{
  "d_mlp": 1024,
  "norm": "rmsnorm",
  "norm_eps": 1e-05,
  "qk_norm": false,
  "init": "uniform",
  "init_std_qkv": 0.0387,
  "init_std_up": 0.0387,
  "optimizer": "adamw",
  "beta2": 0.98,
  "weight_decay": 0.15,
  "doc_mask": true,
  "z_loss": 1e-05
}
MLP neurons of a small language model. Each row is named by its layer, matrix (gate and up: input weights) and neuron, and shows model dimensions 208-271. Each number is 200 + 20 x the weight over its row's rms, rounded and kept within 0 to 999. A neuron's up and down rows have the sign that makes its largest values positive.
After each neuron's rows, "fires on" lists the tokens most often at its 100 highest values on Wikipedia text that the model never trained on. A number after a token or word is its count.

L3.gate586,209,167,188,158,210,185,177,191,196,189,171,171,224,200,206,194,217,208,180,207,195,222,210,230,226,178,215,201,196,184,205,205,224,177,195,215,209,177,257,181,220,193,194,197,145,189,211,259,192,181,208,211,211,215,207,232,201,189,200,198,204,236,215,224
L3.up586,214,197,143,184,231,218,215,166,199,215,181,207,227,177,211,206,209,213,178,205,227,184,193,191,213,225,218,241,215,215,171,242,230,186,207,189,187,195,195,196,231,203,194,215,188,189,201,188,191,167,188,190,231,199,183,228,215,201,215,202,195,172,213,222
fires on: " Win" 16, " set" 12, " Labor" 10, " DF" 7, " MF" 5

L10.gate455,218,209,165,227,216,216,158,194,208,202,199,220,202,245,204,201,215,207,184,200,197,197,196,195,207,232,217,216,205,181,246,206,176,206,217,166,199,203,202,199,177,202,220,201,170,208,182,185,191,207,196,180,238,200,175,181,181,218,212,194,208,167,177,232
L10.up455,184,205,200,206,212,251,217,204,200,183,198,222,211,180,202,169,215,201,171,186,219,190,236,193,194,215,191,205,202,182,180,212,191,225,200,212,203,195,167,198,203,237,197,206,249,177,177,196,207,210,195,196,190,206,166,153,199,182,153,184,176,200,220,206
fires on: "\n" 52, " |" 6

L10.gate906,165,193,183,202,173,208,219,236,195,233,193,185,196,204,221,178,149,181,199,216,203,197,234,199,169,237,197,179,167,228,196,180,197,168,245,234,177,188,182,202,187,189,192,177,194,193,196,217,205,184,211,215,222,210,189,185,212,200,216,223,213,188,208,194
L10.up906,204,202,218,197,199,157,199,158,189,200,211,244,208,200,195,193,149,183,213,202,221,207,220,166,189,231,210,207,185,243,192,192,241,206,220,207,200,225,188,217,179,186,188,152,203,184,158,194,235,201,235,210,190,182,191,211,203,182,221,193,198,200,195,193
fires on: ":" 28, "." 26, " |" 14, ".:" 5

L5.gate316,218,174,173,190,181,204,166,211,210,186,266,192,209,191,230,222,179,182,189,170,196,208,197,233,206,221,227,225,230,224,176,163,194,215,200,203,238,185,226,191,182,193,215,195,221,211,188,228,185,206,217,181,219,182,187,222,210,203,200,209,208,192,217,220
L5.up316,188,204,195,206,145,187,208,188,163,209,172,221,228,220,204,175,147,175,204,196,234,209,190,205,197,169,174,191,170,213,201,193,171,208,207,176,165,197,199,182,209,173,181,180,226,194,227,227,189,162,199,168,233,194,194,194,197,238,179,205,207,216,171,202
fires on: " at" 59, " |" 23, " @" 6

L8.gate960,213,211,202,221,201,186,206,200,193,179,192,200,233,179,211,234,209,159,196,205,214,184,202,193,201,157,185,220,221,212,199,213,243,210,161,204,213,196,208,172,225,187,215,186,202,188,174,273,183,207,192,189,238,191,219,260,173,192,198,169,191,200,214,250
L8.up960,184,179,171,203,204,190,185,184,169,203,195,230,212,225,185,177,203,174,206,204,218,190,183,182,236,201,208,193,186,246,200,168,151,157,179,200,198,219,207,205,192,196,194,199,184,203,179,222,196,164,196,204,198,183,218,201,168,196,184,195,208,161,192,207
fires on: " (" 73, " |" 6

L6.gate948,181,192,216,201,207,216,178,200,198,180,190,219,190,246,234,191,205,204,195,217,213,197,195,185,207,216,182,169,209,209,186,229,178,221,213,239,219,232,176,205,179,200,194,206,200,211,174,187,210,176,195,219,217,193,186,195,197,210,241,185,212,179,194,202
L6.up948,159,163,179,184,176,241,205,192,221,226,198,212,188,218,219,197,207,204,192,209,213,202,179,195,210,213,186,197,214,156,182,221,188,219,201,205,208,205,216,205,195,183,177,209,177,186,223,180,215,169,185,179,218,224,183,172,198,241,211,232,210,164,196,205
fires on: "\n" 44, "." 12, " as" 4, " Agu" 4

L6.gate839,202,171,196,206,207,206,182,226,177,219,192,236,179,156,216,218,207,213,216,198,256,201,221,181,169,183,195,199,153,190,184,160,192,198,215,185,227,208,204,179,218,200,180,232,200,186,183,162,183,204,217,160,204,193,187,190,199,176,223,192,190,226,208,185
L6.up839,217,182,213,174,236,230,232,211,218,174,224,211,200,223,188,204,184,209,197,217,185,192,202,209,183,198,203,223,208,233,180,201,195,185,174,184,159,187,214,202,200,203,189,209,174,163,213,210,194,189,157,189,222,217,164,205,179,182,190,198,182,210,210,173
fires on: "\n" 84

L8.gate320,176,203,212,225,214,157,179,184,223,196,170,209,190,214,169,201,194,199,202,211,194,211,177,183,196,209,186,182,194,204,193,197,169,195,196,205,221,208,229,209,227,179,180,192,211,165,155,207,205,205,213,199,191,208,212,238,181,217,199,229,182,163,196,192
L8.up320,175,205,222,216,175,201,163,190,222,183,200,167,160,208,206,192,184,201,197,212,188,193,237,192,201,199,219,178,196,181,187,202,182,202,160,191,173,221,198,215,184,185,184,243,198,225,215,201,223,182,195,174,218,171,218,221,210,204,198,203,203,211,221,200
fires on: "." 56, " |" 28

L5.gate641,201,164,196,173,181,176,184,240,207,188,211,186,224,186,189,208,216,195,173,228,197,232,226,195,206,166,220,212,183,194,200,215,199,185,221,252,217,205,179,196,189,194,210,188,222,233,188,206,184,193,239,213,225,190,195,216,169,196,212,160,198,225,195,203
L5.up641,197,202,214,210,214,189,203,196,200,184,180,173,224,209,179,199,211,170,192,212,196,209,208,198,191,215,210,224,207,208,186,163,180,188,185,194,178,220,212,179,211,181,191,214,158,183,177,169,234,184,219,173,197,191,205,207,172,188,224,170,199,164,187,204
fires on: "%" 43, " |" 26, "." 5, "1976" 4

L6.gate440,172,200,215,227,194,164,234,231,201,176,203,177,181,185,195,217,155,166,163,210,184,195,209,207,189,223,172,187,176,184,210,170,185,213,216,218,229,212,197,180,172,179,155,210,210,218,172,172,194,219,206,232,200,166,225,214,226,200,223,211,171,215,190,170
L6.up440,179,225,202,200,235,214,211,210,170,220,170,195,181,175,216,197,172,202,219,223,196,215,218,195,228,222,217,200,221,214,167,200,196,200,158,200,155,231,222,199,211,197,198,199,190,209,196,173,230,170,242,172,195,170,184,216,227,194,211,189,235,202,199,188
fires on: "-" 19, "." 17, "ør" 11, "us" 9, ";" 4, " |" 4

L10.gate543,183,196,191,206,193,175,145,215,201,186,235,192,206,224,193,235,208,191,202,189,220,210,184,190,193,216,155,215,218,229,212,193,200,188,215,229,218,236,183,201,214,190,190,205,200,210,234,218,191,202,197,203,221,190,171,214,235,205,180,208,208,204,224,198
L10.up543,170,204,190,215,168,213,197,197,207,165,218,164,234,230,182,227,188,199,178,213,232,176,192,223,182,181,176,227,198,231,189,205,178,200,201,206,205,181,219,224,221,223,169,210,211,155,231,235,191,217,198,191,221,168,206,217,243,190,168,209,217,208,171,221
fires on: " in" 32, " |" 23, " of" 12, "-" 11, "," 4

L5.gate161,160,172,177,207,182,181,212,166,227,208,190,183,209,169,181,210,199,213,244,187,170,168,198,186,247,208,206,228,185,153,178,197,230,208,177,208,195,212,211,205,179,191,189,201,206,220,230,201,223,175,191,222,218,214,170,212,187,177,186,151,233,183,184,201
L5.up161,203,228,195,224,176,173,224,217,199,240,187,206,226,193,222,200,185,167,211,209,250,214,170,245,206,175,209,220,185,158,235,216,176,159,187,193,209,258,167,192,205,220,203,196,207,211,195,181,224,190,204,202,206,201,162,144,188,184,206,205,173,213,221,203
fires on: "===" 42, " ===" 28, "==" 12, "====" 8, " ====" 5, " ==" 4

L10.gate313,189,202,182,184,165,221,187,197,213,184,211,194,196,195,179,211,194,202,195,175,215,205,161,231,221,204,220,188,241,231,155,199,177,216,198,195,241,169,204,208,210,160,196,208,169,193,199,207,196,185,196,210,203,221,194,193,207,178,182,224,192,197,248,231
L10.up313,173,200,224,214,174,217,201,204,194,193,213,195,218,191,216,183,195,225,192,185,203,189,203,218,218,224,181,199,210,211,189,204,170,230,221,203,183,186,185,226,232,207,211,220,198,212,214,188,177,190,198,193,185,196,175,188,215,200,216,206,214,209,215,186
fires on: " |" 77, " €" 5

L5.gate910,182,216,172,207,198,186,177,219,207,176,184,197,180,227,190,178,248,250,197,154,181,233,196,190,215,232,201,202,220,194,216,217,173,204,209,188,205,211,179,207,190,201,235,206,191,242,184,224,189,186,202,190,180,199,192,215,208,219,205,225,203,203,208,212
L5.up910,151,202,184,162,185,184,184,183,196,216,202,241,215,187,215,238,223,217,191,180,195,177,209,180,217,192,208,199,202,184,203,226,204,245,191,184,214,180,176,209,205,232,158,188,174,180,190,174,172,174,177,177,215,206,169,202,199,188,190,204,215,153,174,203
fires on: "\n" 95

L6.gate658,185,200,177,191,152,190,198,204,192,181,218,223,183,226,202,181,211,215,194,191,201,233,225,206,177,164,223,185,189,203,182,166,175,205,187,219,179,210,203,173,230,204,216,205,196,202,170,224,163,208,217,175,207,225,189,198,204,200,216,176,177,198,205,166
L6.up658,205,201,241,189,207,235,198,194,194,196,225,218,168,172,198,176,206,179,184,190,198,208,207,201,186,178,215,201,213,178,162,201,211,179,192,212,197,197,191,206,216,248,173,230,200,168,232,225,194,219,157,171,153,230,206,198,216,192,193,187,184,181,226,182
fires on: " |" 34, " of" 14, ":" 8, " album" 7, "'s" 5, "," 4

L5.gate202,186,159,199,224,173,158,189,180,197,210,175,195,175,183,215,195,190,227,199,184,204,224,190,179,223,198,256,227,163,211,221,197,232,185,209,149,229,206,226,177,188,218,217,203,206,221,235,184,209,226,243,188,208,200,188,232,214,213,182,202,160,228,203,214
L5.up202,195,188,189,220,167,197,226,210,189,209,188,182,185,174,204,188,184,233,200,204,206,236,172,194,205,198,251,222,169,212,200,197,201,180,200,139,222,244,231,171,185,214,235,183,183,198,211,175,220,207,232,188,202,193,182,236,217,194,174,195,172,212,228,236
fires on: "==" 59, " ==" 25, "." 4

L10.gate331,178,212,225,213,188,174,225,165,189,183,210,207,248,214,222,216,185,166,188,207,186,182,196,214,150,184,216,180,187,202,207,205,238,204,208,176,230,208,238,193,188,216,224,201,214,216,197,206,185,220,230,191,192,228,195,196,195,205,225,221,176,201,208,198
L10.up331,187,209,200,181,203,186,258,226,198,219,176,188,197,190,187,183,206,196,204,247,194,210,199,209,184,208,213,161,182,174,182,207,180,204,175,177,186,213,215,210,185,203,170,223,207,190,199,185,211,187,221,185,213,193,206,243,226,193,235,192,207,231,205,186
fires on: "-" 54, ":" 9, "s" 6, "." 5

L9.gate975,201,168,194,193,208,197,185,218,187,222,216,180,192,203,211,204,205,208,181,219,214,192,190,192,204,175,226,218,215,192,193,157,223,186,193,164,229,200,232,203,232,208,218,235,173,159,180,179,195,203,213,200,233,195,176,189,203,209,189,174,199,212,218,200
L9.up975,218,187,161,203,224,172,200,202,219,188,213,185,219,201,198,227,167,214,207,226,204,241,176,192,206,219,216,218,219,195,227,186,164,209,170,220,167,226,231,208,209,241,179,200,177,166,220,221,207,204,196,184,206,237,200,181,207,145,211,190,231,206,189,203
fires on: "\n" 73, " \"" 11, "-" 11

L9.gate936,184,197,206,180,200,226,199,190,225,200,164,215,213,180,202,216,176,192,204,218,199,215,228,196,197,191,172,206,205,209,203,239,209,208,215,205,184,178,220,181,182,197,197,185,195,193,244,164,217,197,190,200,228,190,176,213,190,228,178,165,187,196,209,218
L9.up936,210,203,182,211,174,194,226,179,212,197,210,203,182,221,209,198,230,192,207,202,191,214,170,204,208,189,210,165,220,164,219,208,230,231,176,176,179,216,234,225,193,220,181,172,189,191,177,228,191,214,189,205,170,165,200,181,183,211,233,196,214,205,204,179
fires on: "\n" 25, "|" 12, "-" 11, "==" 7, ":" 5, "." 4

L8.gate866,180,212,202,189,194,189,189,180,170,180,195,215,183,229,189,195,193,197,185,213,232,158,241,173,183,221,205,197,170,179,199,155,196,174,192,179,164,222,205,206,204,191,171,195,208,179,182,182,189,186,242,185,203,226,161,185,214,183,190,208,170,183,189,231
L8.up866,224,203,205,162,203,212,215,218,194,202,210,193,194,177,221,201,180,202,173,198,217,176,219,199,184,209,172,199,189,198,190,229,179,209,187,229,183,166,202,190,216,199,224,258,211,204,190,210,199,204,185,197,174,205,206,181,243,211,228,223,215,191,207,217
fires on: " Z" 18, " of" 14, " on" 10, ":" 6, " z" 4

L9.gate713,225,179,186,188,219,202,206,210,213,171,197,165,179,219,181,206,177,185,179,183,195,226,172,207,192,195,205,207,207,212,191,222,223,189,158,229,193,186,204,207,169,189,194,241,210,196,212,182,189,185,215,196,213,214,204,204,214,216,185,186,196,222,220,209
L9.up713,166,213,220,242,180,233,186,146,198,226,196,207,214,201,228,194,209,232,218,224,222,184,171,197,173,160,222,218,226,159,209,182,240,193,180,194,203,228,205,179,187,236,197,195,145,190,167,186,138,240,226,229,206,186,212,200,214,175,214,190,188,195,189,219
fires on: "." 95, "-" 5